config = dict(
    num_hidden_layers=13,
    head_dim=64,
    hidden_act='squared_relu',
    norm_eps=1e-06,
    rope_fraction=1.0,
    extras=['capped logits'],
    init_std_down=0.00203,
    beta1=0.95,
    weight_decay=0.0059,
    train_tokens=1131000000,
)
MLP neurons of a small language model. Each row is named by its layer, matrix (down: output weights) and neuron, and shows model dimensions 384-479. Each number is 128 + 32 x the weight over its row's rms, rounded and kept within 0 to 255. Numbers have three digits each.
A block is one neuron, or neurons of one layer that tend to fire together. After each block is what it responds to, as a language model described it from the Wikipedia text at the highest values.

L2.down274:113141115105153106115148100130155050214080140123092139117172071113097105135110059170115135163127135088175116106128113135129111106120090160137098166137120099120123092145130109101162191082106135139136091104161142060095097105145124159094145127126109106125159132144061124188151141216117086133
L2.down1568:192091140124108111102131139126097083151147144084113133094136171092134167169146140158031117112116101141109143125113117113115131091108130088109110155132161091130077152123111138128059128099142073112177115160145138038063108101090136109067083129141057113084072149093153165122149094148119149150
Description: Comma after a noun

L5.down240:208146164136092138114158147161061148110127164163107124164139138136062183171168175166078130145147114143093108103125117174148083151115070150195164139161122124096156114118143135089200142082101135174161124118094128185121054108129106088139131200108142156114063094103142088133090118125103129145
L5.down501:159135068090104151127159097077068077139119065122164166159129132163131131109105105123159123096097134176087195167104114120123112081143108127144111084133120105187214130148152166115131099108104169136137096106130090150135168092083146166145096117145196135125182097064157215161168141105128130157
L5.down1045:127087122108168142187164103122141070091161091158168155124133173114160151080136142133096067196161175191106130116083085068151080121110119094117120099111115167100058124146147137158163096109122106135149154104105102186188156038098133146128121145123194140115120157089153138187071102157111192121
L5.down1158:083201146116179078136137129127169091134109161145105139156070177112162179127131101105079157089084108077206161145128109179158153128189091131128152135070148115140150124084109107134155102140106127142070105132084088123116143148105161149156120137127159132177080100099149116079082116154151148166
Description: Nouns in institution and place names

L5.down537:164074105152149123127154148116155156138149117121095127164087161102105161131144150139152122088136025136169130067137150133138075104118176155140091146076138141089183152086159160073095196054103159105111158188105102116125151173186138183135098134084128159160065046115093157142138130124116163174
L5.down1087:072088124127170095161130128096145151176169226138143159114152168165145143144141110167085177176155167162137096116143106079121106186083148125105056110118132117065165112098081116096108122111119177126135083108093106125129185184148155133051126157121100100182085113090088085186162087068069148176
L5.down1300:105156146208116094198129065141119120170161141099139131140108130157126116127136126089084161158174165153153116097140120064094113148192100197075043129108163203081128059150159127047108172117085157164144113152144152111090114076101125118150155143146195131141100121141122098104117128050124195164
L5.down1680:117132087141135187189081110139125122124111108092096119104133151136182160125128174092082134119146093194184159085134136102130093155104107157137132169121107133105092090109143096083137101119076103149116111123170147116082108061165141121143130180116167081117098033131119142166090102143063126166
Description: Interrupter after "and"

L6.down340:155086125147148079085103208096163138097186109123153125180144104108099115153131127072100046102139137121150101081118160108077092090107099126114152087125139140097179177116133121074142206102171152071086068085132193142147145134122103115075072112167086171140205120111135173166127144115097081120
L6.down349:170096075105090114150180069121140176147163096135158127138181139110090078117141098090098153132110114050115097133136031164167097033132121144099156099124135146132131136167074123101133151149115115132132102134125071061158089193082134076164147103102112147157088111193152132066200090146142107092
L6.down950:117068112161102160110087143131167120212170150115098135126117176060123138131170101113133160213117076138105188131147129098131197144151155070070127120132119104103130149114100153117072150183136119108070162146090112093133170166148104105057133185084142178137081147125171124167142108139141107151
L6.down977:121076168105134087120153148073136162087101167169156108190111148150119208166152112072172108141130172113143132131085096095135126146176109153116143103124133135132117120164153104062114099122144159166122100110105177083126152143157060113118080102126111137064142148150164159158142053192135125120
L6.down1086:143151121121161151152088115145136121099170121154121115158153136125141099107110110090112142163151112171131124083136087075121107158177140130150084085151114178116183117180151156063131143098113124150137137154097119105144173139190144192136119085153152134115098132106122140118169111092039171164
L6.down1123:147136100141135151099153123138107090146156146143126140143119068126096134130194062076156118160187094049089118097160103065159122094114162084109106117112085145163139141051134146090084139139155107116113117155141125135068132092075150102127135161126152077097098164133108206149171170098121152157
L6.down1209:119125113179091132130138143159154120170099162066149125087063112111161137132094076145133125136081080111137123124151121151122162111138116174121184172158136140099125133200191120179150140205103126079117143159154063088135101119174131125100107124080090118224108114080147115086101150137150121083
L6.down2002:177192113146122126130101157132120110145098175107100092124161164122158160174095054096129182044143110132157141111113101157193148125166174146150119122174163115127095128144146092115131081125126184141088115083158094119098083094198138154178168117121120146096126129046162141138169109149076080169
Description: Predictable name-completion fragments

L2.down23:125188127120181209068098128113115171109126098101158097095140139179117184143125152141108097027144162139132182105128112066146123141092170150094138111094101132132106109109148104135166171133151149144082130204171175139122130167134136123106208129154170136097143122167174131089146133121137132132
L2.down2113:146133096092134166109113115124145063105083124114122111075093115140132182118110128137114066093139123092167090106156128076123046160133135151168130169188138092113102112170107156151097122155116132150117096143051117103099117057116120192106125143122140156076236117103193144109114096150157153106
Description: "end" word fragments

L2.down1847:166178116148140125173104136104062151110130179133117115120166168112101136129129101111114093119131108103108137137175114142134141177132129126070141089089108173172114103132165099074113134163137165207173098146116167140138113135138136158126123175091135210126151102120152136120146159117118133146
L2.down1857:122138138180054127119115134102147100155089112130132130117150122154101119127123191127117103173083035150086133174082185112120083095148076155124055145098139124119155119122153129130161123154108094133099103144124148099136154161106117139149108149094103128169114120116146163106167146147179161146
Description: Name-completing word pieces

L2.down118:138121130149072108157159112122129173053163090154192104088070154106106135074179157145113113140153111188141119091108087112131148173114156144111095178113124098072118132135135068125158128139155115113046210168148097086111084123165136123155100139136130138110207107142138172111072151147118113097
L2.down806:170131150100128120159168165096111139147149137129104169111107075138112137101135178121058120144089116065075107148121185142130168117103153080135138106172126110108114155149097085176119098125124085117091150114138122126108125085106144135069184098140188128142109101128101121197127109104092146167
Description: Sur- and mid-word pieces

L6.down226:111125162125156093122061173124105146135130182111135120149162132137097120114100113090153160161138155065154138118162139133094162108167107144087121113150086092109183135099107118167104161103138152128122175147155149139110093108114113089115127149060119101161075073116124143148099110079126108132
L6.down471:119164109076072195130067065113145179173166087129119142102166157100093133094112091123125138124175101137135137128122199107161153108187117132168173152119111099137128115058097094135139161166123133122122075150120049100067121100112203137140125153147121107088119161135128108177201122081108106124
L6.down585:126166135133119149157118123165142150053126108111122189152160152160125114031098206083109164128160183123140139137124145190146053169143102125149066126108108149125159126061100099148203129092109101154170127105076181177146161111081086147188095131162154140103129113117070166118168132115125138104
L6.down620:113054139137149077193115127168164100089146114070102142153124133205066080174178149117130106128142075092139096181129131151116190114158114123117196142117134135144123101165070094098130115101148151120109091087112151113102162172103095102139102152175182080119166137118130137117162140102161111135
L6.down1186:140149127106117109137133174114105078154189101108124148132168163094088115086124137104178144105085090111088135093114179122139093107147113136123112186177164100144152107168149133131153119111100072127171075063098064126103134140158120132107153132149152140079154126112110181089084147129132152149
L6.down1466:151170142092142164159142114119147097155176200170128154083133118118150089113198172110111186131127126129147098079115101149165128106111185156152123086105153134088101152128144153110102154083124122093163127069162168102137098174158110147148173112132118111113069089138140153110108127153076152104
L6.down2022:165108152124119146073166149138081122119160104107120134140143143180125124134143101127049131068118109147144120124121070166197119137185178053083064140119083154121117134084174075131096116102118114149080105106184109108138126101106126103122160107133114087142168100135083121174084120068198105167
L6.down2126:131132106137162171124195103168157199148076036133147131145171086139126133122167075082111128066104107077096168137119142090136175116074166169200101108104071062125153153105124179113112084168145135144174133149096138103107107139119146096143095116124092128084071045146135129117131161112099118131
Description: List-field separators

L6.down152:126139121108062099125131154115165136093113107104079192129116139173170154094111092084117104091103174112103128131146104179121093130158164139094092089134216121130111093154102082145138130141109086104176191183193119100141157151097176189092080158159152147138094142145160161089130140177115137154
L6.down172:160105139169119091074129097085100152099140108118087128128141161100146103139112198107102182124111112118119095100118132081044098118128170137101157143124177098149112130093179169179090051121098122144123108105084172108091151110087139087171157170161099131130142151095181116140069134152104066102
L6.down468:097160133094078142099186122158057148127054089086168114193111138112194118117166124068118146160164099153128147069129075036150161131124059111120090123124118101092144131097084152105157129115156151105168126114124120116089103118137094089130083137109131083132115149090179099181109113099134107111
L6.down599:127111144087120131014103100089115046172123179149169190091076162143102132084134170117132174110125113123201132122072148132115077155119154154128114157100139111110128137133173130071154130167112129118119157118100136190134087170134089049137142099126130116123183124155120122162147137142146191141
L6.down654:099175111101104081137102175197116156138100154134138166185139123128152126103179127102068105114077058158127151135148202109137129180156024141128136089139112117153127173129129226123107170132092140193158151095133126136156100109140149158167118096125129148101117136128116074105129122129084116145
L6.down1039:147161171102110124127127143110081159127115154134153165113095127144146047104142091124137139153088152122093113147139053074124124120118107135094121145162107102136145104089069113052101105075164118067100099107135132130105168169116122166101159157089180136138107132098127191122038146122176191163
L6.down1372:165151110166146155191141123108140159142046136081117120176106066125116101103176126108105178119143141130113192117094141147110100145095156138097173110091126163116143137082118101098170117095121085160128161145131120125137186056138136141183055169158154099136141158084119137154190108087150177099
L6.down2286:133131098076141102175095099096091184119126165135164085135099153109152163106096121074078131183099099082150118160098127138128122182182151172126194093089148063139121160116145121116137137103090072170105160119091184118097153150107122152103047091178184132190071072128148149146095099094142140148
Description: Mid-word fragments and separators

L6.down400:146095156159184138106114147076129098124096065127166137082096157162090113119113102087124103095102099090141168108158146195143146180158153142116149176113124088093102135153109100118166134139093105116141115106151166127117126143164107145119080126146105111103099122156181122130128131112084163099
L6.down492:112115140130119112152174128133132089107119130120134142116146163130120113097161085116145195100139106102110068109124148140121033104117098119112143141094126045171112131160064132151176136084133183096162105102149085158105084124164076155160122182067112079150150115207148220076177136130121119122
L6.down752:113122138143135165117104089098116128127112087095093139107156106118088123106123111126078162138167124136157110134134104183125164164071156092111133118136151132066155180110092143180124134090070109132168204167083122123098119145095129113122125137084083094194173102142166154146137141128128103180
L6.down875:140113155183123075135112120104116181080109061075143140098136083162088138118077162189172133157096109116146133153125128104129088174088140127135105166049154072076107114150138108089078119137127168132144085138088158103107136127125149086167171117110061088106116143176149149076106093121143157129
L6.down909:080133139129138139139130123126089121132139102103120109136135179128101138126160117124152113128127085122150202116141150138142110153101134128173117099190106090121121155139104159118148101131077107113143113096160152077120102143145062096186163127140140116135115097129158149124064160224126101168
L6.down1666:127107124163129123255140120121157107141138149103122139109137141110089160089085147095075113144155128154116154083139211177134120077210126116206109140138117167173156123129139167157147161090133138151132132136121121145109131120131112122130189179104159153206131116145090150092100118121125136103
L6.down1692:155079134088159171124116121112098163151142194154129081167175104162112123123096097111125156097159093128123171126140193157123107165168138178176146148131128120179146071116134173098151125142082149130159132110186103152151087128154110141108105087084125123099128142170114114129116124125180083127
L6.down1704:114144080175094150129088165136139115166088097135111080127114121121108167149148099117177153169086120056149121134103117112145087106099105145137142152141143145110130125182179138091181120134150102078158071156184136157120060217176160096141084144150111191184110135117154064132111095164079130138
Description: Counts and positional quantifiers

L5.down143:146110121139171167068106109170146109145104099170110132142114145188107150132063025100135061146152084112147181107148119111165156032179102152151169108094094132124187131128158130116068086110100080096114185123162101150162167147081108110161139097163123071157158109169144114153160070086121122154
L5.down1568:118152127062161169133205181126140102161177120086131128127075115086172121096074119110153125090135126105116128134149111123162085139117107188145064079120187120091093151137134152120187169099074143134170151075145158139172128113152044078110135119130099103135172106155057148130110077102160114211
L5.down1966:149115122073154144132127145070106167135148145161137134095162109120163081108154148148133175166175113095119084101091162161091146132154080111121109205115142111153078176127060130152183144134123124125146102125125122044115135123063142108120119109126175137037100132123082129110113134155119180087
L5.down2123:089160156143089187146082114129122122130120168153109164150116114087128098139083145095179175117093142103176108136098155107152118168083107091139143157161156138166146118182143140143101159110152083070090135096120099092121185108111104099165140153096126172138154168156142168124104092186143150082
Description: Separator after numbers

L5.down87:133167100097100146143110110117113088117131075073122095059129119141169128043119139135150171122110138095094167141060156037114098141104138130180088116134150076102082086165178123156111088119156123119142085144114126131115081125151174141130160133161095115162171141176111177074157099163135125100
L5.down660:124180124109101174164133136143091164150137108151111166128113111150151086110106136102158132178189115113117090148095125173087069148076114102121122124079121125122078097086145136138120092146122151072104122123146130063137090078125102124167131154110140130099065129170094083134185085131129083132
L5.down939:092078144129113115123124236106086137126162126164157131105108113126143142106161096152095131062167137117168141179111127095125120083113203123124161112076107159065107073183116120163076170122130113095141118131143131154130138121073087146166174138171018092124155143172074158127089113117146134151
L5.down1242:151188135138131174118132144204080140187111126133156072089139097142107108091163101144161156086106170127129103159172125088130110044112146125103120133133134153120104103183119102072136107163135202100148193155115093167133101130095130096154159143125173124132120144122163180112123100125074174101
Description: Opening / beginning words